config.toml
n_layer = 12
n_head = 6
head_dim = 64
norm_place = "pre"
norm_eps = 1e-06
qk_norm = false
attn_scale = 0.125
init_std_qkv = 0.0148
lr_head = 0.00693
grad_clip = 1.0
warmup_steps = 406
doc_mask = false
steps = 8474
MLP neurons of a small language model. Each row is named by its layer, matrix (down: output weights) and neuron, and shows model dimensions 128-255. Each number is 500 + 50 x the weight over its row's rms, rounded and kept within 0 to 999. Numbers have three digits each.
A block is one neuron, or neurons of one layer that tend to fire together. After each block is what it responds to, as a language model described it from the Wikipedia text at the highest values.

L9.down877:486471481590466529533468480491515488517461570485510420456424461471444462494397423502500547526580497407520521460460541507523469414455546488527536417551549482473458517495482502573487463511477498474568573542479472520422539503462490512473518472437517625423335472604513493560497573489495516517455480594553424509556538512498426486557610461524515494428620484500556515538536465352489496485478
L9.down1083:431578478457528556557533431521472507504520585478476453480470510505521535427410472519497461438447541381449435517577499501521523533468503502500477579415574540562542529466572551495477543488542508500406473563506545500534519444522500491461516526486480494491556483394421497477494518501575452523565524413430579468514566462540534496442508425481551504513511464487469551514468528503502484548451
L9.down1105:531451524400432465473510528506509491576581475440533528520531525549525454417449527452366531505552470462505498503456466461433581489473536490536491529410509587603472597447487485461500381559453497567655468435539499475432496463417381500516500456483497586458568572556525442518393523515449494517497577533486527472550486489505512510469451462589493574461434450551522465535482479563488418459550
L9.down1327:488538447475506411470518521477468529511578485450598524420493514469493435479561442514447516424444495335558518506487473480476507404437578544384436584502537454607494422522624493388555488579530506481541484421526516462538581525516530438512589542559461589448507489538555433518419540458529522489525549501424578465573466445451462476396494408533524506478504471619564475536435465421425522452561
Responds to: Tokens right after a number: table cell separators after rank numbers, ordinal suffixes (23rd), and time units (five years, two seasons).

L9.down73:372480490482509530495449444427411580526379390534497547510550493491447517569486502570545539465453494383388508514522480494494562467505525502554539468477527502490583520552459578531434587526431460459607530593496524510556500462460448581491440487445555548429323549478383467501509500486445548481521386567469423476492559559505423467503567549393490539530420529506537508451529624390555508486574
L9.down193:534503563548485506484514434515467456535498511510526499488452422522607415512463625472494505555547456322407463580578473536470475406464461431534544383438515497506576507491481615455523510559462415508598470523474582480534467521405513523483524432525596557562481542540465495532442523541500483491544442508474425441482530463452501433497499419474545483524501437488461536554516491458529559465592
L9.down597:383518459511462441511420496522514535526481474552534628491432523516513477546494533524507499490547500505480514484534389450477502526480467460517501530441446482418492389534478558523524481485524539502547505491521509512528416523482556609504536517481554530452425472572497498476525465559488552497506370472467421496543537516563453551452534518457440532522460479507516478556569508491648538527548
L9.down1058:497412480502439491500453521553482532479486513475522489555428619545556552531479514508515528539506526610581617513423479441561350605485433580514430550523491396463526574511481464449442447504467471500349516531395470545473499477455427527509481450429400490557555560517505430479500493491527441535522534543510579420481540549561514508544482410545484537522513483465481465506501472594539562658542
Responds to: Last token of a sentence's subject noun phrase, just before its main verb, as in the Boilermakers found, the film debuted, Alou was.

L5.down576:452423611524421519498513458484442435542451512531468492470561570534445487507543537513470571564545485484614524497556457494449520533519454475422505428478404490464467538633579461586541546495479521536488472532487457564545487525482550531379597429523589452542441567478459593504445483530501403490514460509425441578520555448571523465498491456472555570510466481515512435428561561538534484601492
L5.down1447:492534572457541527496508482531483468477563537505363487505525490490583523460393497498507454528471432440471446463489574541516520455563577514537547550560522432492493544475544488459565554538486467460489462542426545530404553607429585572474517524476481570467477398505448559515517514444458590543433540433568465531482595512504556375569554436536432465460553470538474501481505453651533520552521
Responds to: Forms of "be" and linking verbs (was, were, became, be, been) right after a subject noun or pronoun, e.g. "The offensive was", "Whipping Boy were", "he was elected".

L8.down258:470502462490356518520502549544557541496496482457472555463511511454500474471599507368492475560510485477408340508495561524456525617529502546520558574542550525499484477454469496522519415522408510481574610495421494456471557505551484465521543553543495526488519595566500503529502430441472584447494489489504513472482480502493488495382490515598476567516479525567441514540496533493494583558601
L8.down366:483503498516400492471462495584505449501499479479476555401510443548416498561438510515487481423460558189565504486495479559482495596482454473510567525552506537534491459527478567575542491424524519475680552510488538431469554483489494563561535506512406546489397516550456503485487504475496402485515591555601478525570482538483503502455452511467538556507470448517433492467488443180466440505446
L8.down450:445516555466467503412570570526496456515569519559457581424502571487523484550538579515481526534550597399534438448512502527520453517550459407512522516440543530593428473449455531512591361545419460585483538530478555494409433510529588412481500445490575471509531548560533571452506559498440505463512510496547503516635510509532551456488502548500501471474529519565458442485500531416452479504521
L8.down488:522494437535476476519443509519492489507533483474457451523475457472528567495558432523526477473474484223446455429504509580482477525406492466485557553494558526511431439412520494541518505490541508525798516518460495486491514625557460526519490510490498555449401480570434502499488533517458462580488494529491463489541533497559541519510565454574523508530511489508484453510511480284496504481473
L8.down510:510507640476455542522548505515582535513574501518471626419447499550498516617579563493540502558567576508563403479472432476511462521520518475508506490488541463484534427595501559501545408527432459525432517465499549514486456487581615532482482427470644489490676508561587568472509460471565585471451504479520501541631480606450538472461456480557546483453544505553485504548440508502445404590557
L8.down1146:495552537463599516486488527506464412507488455447509586504536459556539524467424561539473544624570532342442476413509548472518531539496483357487455477379521543594514558441507510556481388493454463601628504562493553371558532503443576503482548447460527558542378451460577555527484549448452572499510549441461556496462414453528529529461435451594492471418485482545459457597437498405488528488535
L8.down1195:534542413515531547506430502488504432424556355507433519469543477415491546524628492481537485461474540390557576436584414467458550471525494558562586449521539463505376486542477433521437502523467528486491461506515554563503503537512453498531464452517569433569472531527487515490456505543518434483449480523412542539550561449493474398584478556436515519596563465527538445536495580392490530535452
L8.down1402:511547569491517504446461562528509478414500458518396582403541443475496512559559458563476504572427508400450507409496465573584455450461559515510568452492583474598426421453463574448475434546477509493524457498466493586451509635468584509486463515444554519413510566514508503450510522517530403470552528460504475563629520519547569541512499568478483530551565475578441373528502449425466497521510
Responds to: Fires on the last digit of long ID numbers, such as OCLC or NRHP reference numbers like #8700009'1', and on the separator or unit right after a number: |, comma, en dash, mm, /km.

L8.down57:508424458539478442531459481558587459556533522604475470529488467547569533426409427530498570484505464478565488460510594547446466493491580454511543565457533443526426462481499496469502602526508468493501510483521490516447541519512499451443492491411522741494506308525470562493544547471494514491546467512543511540514524469491480522544498446543479477489512535533389532530485405452542493569453
L8.down311:437501489503550458521518434568558525477455556521432504489449512544534423444425550497452471466565508524445491604482494469581418511552534526575474467505544490446450539554569521528630511505459496413423535505498554571463508469495418631535504401520519628561466493576492490431594507456515542496520438608558534499608458464502519508510490565517454528557576530598534528520492443495485434490505
L8.down723:530470549513477510426521541472437527552506433525503481543471474591561407518414470617590529529492608426494550440501508530502464584524554473505541488499509523450510464453496516521500499481395565459543555602505475458564564575481540419487558491429483495507538496502626527542498454489527435525529474557478485525448507519543567540488517488438504549482483510485523564508473526331528582483495
L8.down1265:535468541531498406504470493526497489585419527504500483450463354541553511485480566511518479397449518531559512427484510503446430534426578386519473425490543447576410532480437508458460495492444525564377523484522576560489503492469497531520503493394519571510550432573590496503578464548532566509534587385493489489493414547543518491468534559541497568463618477500461493559477488542547517432595
L8.down1393:570531367570470392622497501516501473493498530505508483456492501523484410544483431513532504471530501731526505507490548602530348430452584432480490502462550482587504507488514544492481491554506568464402528643507531479467514526437428553568498527458465650524507509528494472477594522495518482485501481453564472507493443482469496526494565497491523551525573540494528503507457442685490519534486
L8.down1432:496498516594513514518543516495519516512547484483508514496438524505448346579432550569487544472460552567541507453481569501459498517497543510526495429578485475506558525519468541485504460444516541427507538458536555519489529549512479587488591504434477524498479509519563534496576431463550577538538436491535402526480479456502518542462514584504503568591490498431595571512472484555480536513507
L8.down1479:533453512494468416498450477526510502529483558536492472503475437505501326527377476573495477453463543668514560533462552436600454474529535524523503505478532480473450564532562493514567517548499542481410556490523498602438466540474490510545565504434455574495519433520555425401544518438515509524508477526574444519548477477509534550447572525503492559553477572477549674593462438596495561509541
L8.down1529:452475525516512473541482474544521507432457498544490542507423577615499438494449404459500568401402540483540460520489488557491515501522474519486549431570546552440563523546534505524536488497431486475530511520397603527517454582493460486621532455521519517486496501511495483540593474552568480540516530489517497403482422412505474443519465582485491523421521517500518385533490428519486474548439
Responds to: The column separator or last character right after a table row's first cell, usually a number or year, e.g. "| 77 |", "| 2011 |", "Total votes |".

L8.down381:536441521488539461560393492546592491510513514548410446511497555481532423461498576451605575526553438468438495493448563520487457505469441463553588475442493410575546479469505569484519474526517535485466489521434479549439389401436509461483539568584502423567531526528508529544539433533467654516458547521426502524526539485476518508407520519520584460433505527519447561470537502456534492517419
L8.down566:567532461514491469463401483503491512512509537536520567407510449530500459609480426466575543442496556240553568401507549475460516448483473405481429514471486497515500438495536466447496538491508503442813568535479474564510425525502495473505453537454445583454428523495537511464506450541521553582486533546538484501556474486496509537457525457426493494461509553548483551462547479268482593517514
L8.down811:497531495567537530511354469494467431485601476498491505589460574492529519512466552521584473509529499444442497489487585515463517457434528507425455529514492529570556471523492478588586527550434441445504492490517532533438508552547451454479543468511586480475454503548409513517466449481462486468512495498474399414586496516451488582566485594572489476496429576549524462451474467440489508427524
L8.down828:527541429492556491522480548508484487516591392391510545571523563491533463587649470562527489525560446482550537493466469566449427469574423599391475551572518456438499417506539505447566461581565455490522554507458527542447483556464465512542506430595557440558510583500484522529429402536522545443517530616529540486546496495531475449447512448466533538570499464476528501526507515479404526548525
L8.down1168:543502464537491457457555460499573448537578601501443540414496479496522521442502555455491549546533490483504506505507503514517471490504504496466378522569456460520486475542422509466544490535513430450474560512455466517418428526447537552546484471543460512472531520555487551524568416408563511483492468458414492512518581543420410474453615517576573461530536460526522621533421516526506586553459
L8.down1185:486568513518582497554505458479511444529504600502439447489527553578516566564547522457490521539444588591556554530459433562388525453470526549459396493589499487516548475551554637538504521507460440465354487510513561512459466527478441586459573569526501553461621491461499484527526572400529547539465633567546404451462501469429439479538487563528480469455491435569498433491579432608419486507533
L8.down1226:537582559477475547442551566472488464511509395398501564501445451552475375548508494493522609395489500618495532554524518571499452613489572498489472467543498508478497481566523541481483530451488494515455482551460595499507494587433484500503549553447432378512544526425512423577555488424558441497505564515496507522518485467538498464476470524395425542451467461436471475487498487504507517381530
L8.down1514:506606511354526495516542545561483435512505508508481512470469475548501481489463473525520504514443541347529516533551550553520539560456529592404489526437536485546445531478460525416454546474514456518487551510469536586541556591509499516509470491501543533464520498445459457509535474412499522489551556525498538476538560512504575483459574506539461506409578411570433542518493454350509474534484
Responds to: Copular verbs (was, is, became) right after a sentence's subject, often He or a name opening a biography paragraph, plus the next word (the, also, most).